MLP neurons of a small language model. Each row is named by its layer, matrix (up: input weights) and neuron, and shows model dimensions 0-127. Each number is 128 + 32 x the weight over its row's rms, rounded and kept within 0 to 255. Numbers have three digits each.
After each neuron's rows, "fires after" lists the tokens most often just before its 100 highest values on Wikipedia text that the model never trained on.

L8.up334:099087128127115081103119123108113151153203096099108123170116152140096179171156154159113071056130145146145106129157113094127071140138120087124149145112102083164098148105153152117091148153197135112091124070100114117096104120103100110066106136147114091163068044102134124153149140167096109153138130149141068139104099086170146115068112141112085127112184129215119171133164177135063094127094
fires after: ",", " 18", " August", " from", " July", " Summer"

L5.up622:104050071079174161109113159063063097093118157164154131168045087156091126102100103144111130095111148137138144135168155169153119125163150145134126165117066180128126111169123160170094106136174130133129072130067154176111107088119207106118091152098175102124148172087086156074142128125100098166138126148056126135141117165128181158064134161112131126109113110128041075145131155109116122163149
fires after: " |", "\n", "rd"

L7.up36:131075144131175166154114180101086128093080141115088134149057134147086130105131154149107150138171107171139211158204083124106158138110026121095121124145144148087085101157132113112105156141193149130136110069087132168116137134114187144164092074130105068101144143094099137159113141119148094141114052142163115132113081143135126122138066144100113148116183122122156074100079160128116119123106
fires after: "=", " =", "iv", "zi", "ci"

L6.up58:182079148126105161098126205174100092106143124108125110098185149055152158166141084124130166112143105140128117170128108111118122142062142130159107100152128168117075096096108064097137143187174172166131164087178063124140101053199145101156144139123125088125139138143104091096104098132122125118116162132141096121153182128187175089167099093116122160147134104160090160121107109087181099105116
fires after: ".", " (", "\n"

L5.up79:102192171090139118163137166128117167083101119184165099185084206158148160130128172099163120128076099176121103100172096108085159180108113121113111143117181164125090153127194121133141079158111163109113102065095170094118125150095209153078093148095139100150120157203182119101110164148067087118136086075137141132129114184153159126129147143135087066109169164139157169140145148108153156134108
fires after: "'", "nes", "itt"

L7.up558:164128091133118084150119199109100116128104045091133047138175099075140107141134190133161129118109100161088079103191073197137129142120110179031110118148171101196177136114120128184156134171154101152117133158067079112106123142097156109144137106137129130122093178161102153059138142145100107155137092099111125171125153094115147114123135137060056125144066103134087124116168152093181136103125
fires after: "  ", " Votes", " 2", " 4"

L7.up378:118201110146137158117108184154083127165150143118142186170126153171115138165156168115183088127084202139114138092119075097097146153162097131072168109118086194124129116148152123101155152143120181162166094104137122151186104056125121135146102159078096133125102163152185124138088097163101131164147110077031141158173180191162175097117096180119204156154086102114135166195115161080074096154119
fires after: "|", " was"

L5.up601:154115082074153134121130153133041140131133111171131070139059122103087113131157113213109153095090118058122125113165126138146177215134148124110116123163106151128143144129126123146175074109112172081080136135140115106147072160168197106159128096183125137131136177114040137097085147162138146129040119135151130174169112101140142188106161153095151087159124109136122118118145144153128066125124
fires after: ",", ";", " |", "–"

L6.up354:120060172129202117050144177081149146156151099127129142160077122116135178107122148139123114101144124146063181103170164142166125105144156128112159184111095144184098164148151108108084073107067170126097126152094096130165122120170124098107107158156178114098101225133149150177126134165089103124116148082148116098078081204140123086086113170120148150136117161157102131149122142137134093114117
fires after: "-", "\n", "\n\n", "G", " Binomial", " University"

L5.up256:072138121097092141089113154160139104179101097151101102151179143162151062114154138137133172150095130084169132111078160149095140150119103068173098148127106145148151123117119135114121135101093124096130148160133107121096076140110068169144110117119152208169159112121133086088188158113145157159054118158087155126125159101160120096147059186166124096149133162129121114121116145128151079146116
fires after: " |", "-", ";", "N", "0"

L6.up268:156114155142149125105079148162118091113084128067128101112182108149103163116161091111126128142101130138144083132088156137069205145095130149109132138165146163065108108091066104147140121148132157148174043096155061189076122093121125089096108101104129121162108106137179130084169094152174062074116163130188119142106104116182126129146109134163100158126121148151104103095135125126116146098151
fires after: "."

L10.up186:090106150113096145103129123080077169168095050115113130146122149067145156091149168121100105115132110114176083099191161133101146155141167123123154140106175119110128216165154112142084169182150136066126136140090143119171129084178144152221132176082138144118116161132141091211199156115177147137100168141148091162134111123136148097170101143122156147127117106137127149126079188121157136126115
fires after: " |", ":", " ("

L8.up194:165110114146147109151102118087103125194102112140131119152104134154062183123177066132162175087116147138152152101125116147111156129084112104106157153145095153129055149152157135075155118227112133126135107160077128122137104097074159132130166126104080097086151148169186126181122167155143079113157057100133173077099193123108139191159143134097122122130144117190171119114133138102168145128128
fires after: ".", "C", " Al"

L3.up246:091135103111138138144195126082156150076109068188102137127144148095162167160119156154118151105185162150178124062095089139115113176136096132084162165091151122153148121121081100108120133203167142095127084100076179109135104092148082203103157124125135212094185139104098160102143149119133106102120177126061125120103111128136098135203166119190060147109210188138038117117092184124111150105118
fires after: "S", " U", " J", " S", " Jr", " A"

L6.up408:124121156139113151098122109154057140146099096099114141155063081139085140134134144122100119133112128131170061136107059147149125128076127129115171145127130133148152078091082089111138097128089134156106151105143063128129093065136156151120123148160115137115109117080141093085132107105123112092130141105178141148099146051111118094137146128106153085137109159099086199153129162052171124144156
fires after: "-"

L8.up280:046147123060123172152060168110122181092078114099063124097107054114047136161121179159131152116152120105158102118162186141145080156135126105126154109138117131136154078124123134124124135137145079130114124147132167089100129092156141143195137087136134156114134133124120174101105111113185115075125101142101149128125118121162044100139144157151142152105094112110112087126094123072109132101128
fires after: "2", "1", " t", " 2", "3", " 1"

L11.up492:114140093152169121107104109181061122170099077122096092120159169126116139052106123136151187192105148158101162160139143152090187118056148144127162140108115139120112167111095106168099117146155125096078197134109130152092089088155112145192075201160068106070103122079143086177126124177161165098142174122137158134155101082108185148077137144172129152117051181109095134080111100122137132194085
fires after: "|", " |", "-", " W"

L3.up184:142157128106135157058084107134081149116118146182097138146131122114081099103149093149104092149100141054117235162080148209122105090101174138098095154116097151146096177112077160163122131122181108178163076112109082103139124112124145127120063130112139144138103129153079106138066123143152097157161207092087122150120141096172138070083068126136128141157125152201087089142110148155206144084102
fires after: ".", "-", " (", "{", "P", " le"

L2.up273:191100155071160164074144125073126126169172199174134131154093032156142139112118114079109115131065091122072080085168129139153130105137154143163139096123171153139155169154135127111101123134120166181108137128090179121194116043189184178124107162133116171147115116154159154133117095112166119084085145119099107112147168171174100148087151109134130111114091123109127152173107135124126106124142
fires after: "\n"

L7.up477:108125155144168107050121114077080140085140155161141106135079080125160095148114062098150147176105171128107160128163132122153195092138105111135169182109190172145096098211133152109085155153124127147142172131149126129172136142102174155124120151089091113157143136185140101158212119133147115085134133063092123131112158149122112111134096102071215138123114124113090194094107144140172155150120
fires after: "'", " Ge", " architect", " defin", " des", " conduct"

L13.up527:111149101146138113147152128081163182141042102130114068092115094152143119168202033120171110102128178183140119181155144149113076147157140112081158136102115192170113173110079069079151143167069110140131166133161153129141092150142088168124151161136155147096130089155149173154149121094129150147145084160170152140114169118149221141164147123142077108097091173109045104091112181116123064173147
fires after: " al", "-", " Al", ".", " de"

L11.up339:108091104088139159155134120158084119104167111125158107196140121125082166145164092123115138038185124066090127086135112126136134116109144111116120138102184082198127169080122139099207164118087136123106125073126135120114103087144154136172133100098120155186126103139124110119117185135110132101157112162148155119148170148160130175072156111111093108141091044158106108137135123096145102191162
fires after: "-", "=", "|", " |", "re", " ="

L8.up166:127174120131157151129168152123071176179131116129153058156148146113169169141104118090153125140159104133103120114117107118165127175091074105127125130106118198132122138138147138088097119172115158066138182162108122048077113108123155109119153165133138083146121129151181147123122107121170112135152132053099116118156148085194161124114078114054088097122149130129104141181140143101108077190114
fires after: "=", " ed", " in"

L2.up201:131075175133230143157151162100119099109103172116131118073137112100153117166165104161137151093145124098146092099137137134108109124108132084127128150164103113103101113100119096156167074123151136140150082175128088147114113110136145133177134129184110142139155096156092180193186143128127122137121164138120132155076088128171102180132135091142080118161093142167125145100157101103075139103138
fires after: "O", " Tam", " N", " B", " F", " Rest"

L8.up495:105127058121205156078186165093194119059095129159080162123123085171137155142141072203161111121151124157083115184137099140119108152127104143108150155090180131100081135091116211134092163142123127113166119090100120164116121131169113188154112133107108117118123113149122109123115106100115134176171160088061175163073134099134132096113124079126053118174133127143138152087092176116116093145125
fires after: ",", "s", "kn"

L8.up251:157146119156128125120153153145103164093068121110086146134096165167088108167147166164125162118107180112123151116121142131103152068147125120100107169120066171076129144104114144149121129109190185103171138181132093100109094114109092099111132200029117111121152120115157137138212119172058098182223129130136151123110109114087172149113129081100165120144080201135106157123100087141149076176117
fires after: "-", "|", " co", " Ba", " Wa"

L8.up52:094110102112094120096131111110177144141142133088090122180129183134128199155095129188130108157121093132154115164108141152153183160149120080114156165142098146194126128171137114154128118115117201171071120070148091078089131083178115111088114150182146093094164175077090202093148137117113094109146062083099118143082083144176139150155148131087075151115136089121102138129145098131119093066138
fires after: "-", "6", "umb", "8", " Corn", "gu"

L6.up589:087141146090180188180110110113099128070112183149126141107129119126157143128127102105167140099130104148115135103174144161178135081120156124147125111130204119145129136138085187105151123200114149112089097169163135045083124128068109156138066141081137120121102184105058152133132128097163074104180148073108110131080110096130165096166167156078102082129154108139179177074131166164166177143123
fires after: ",", "-", " Bull"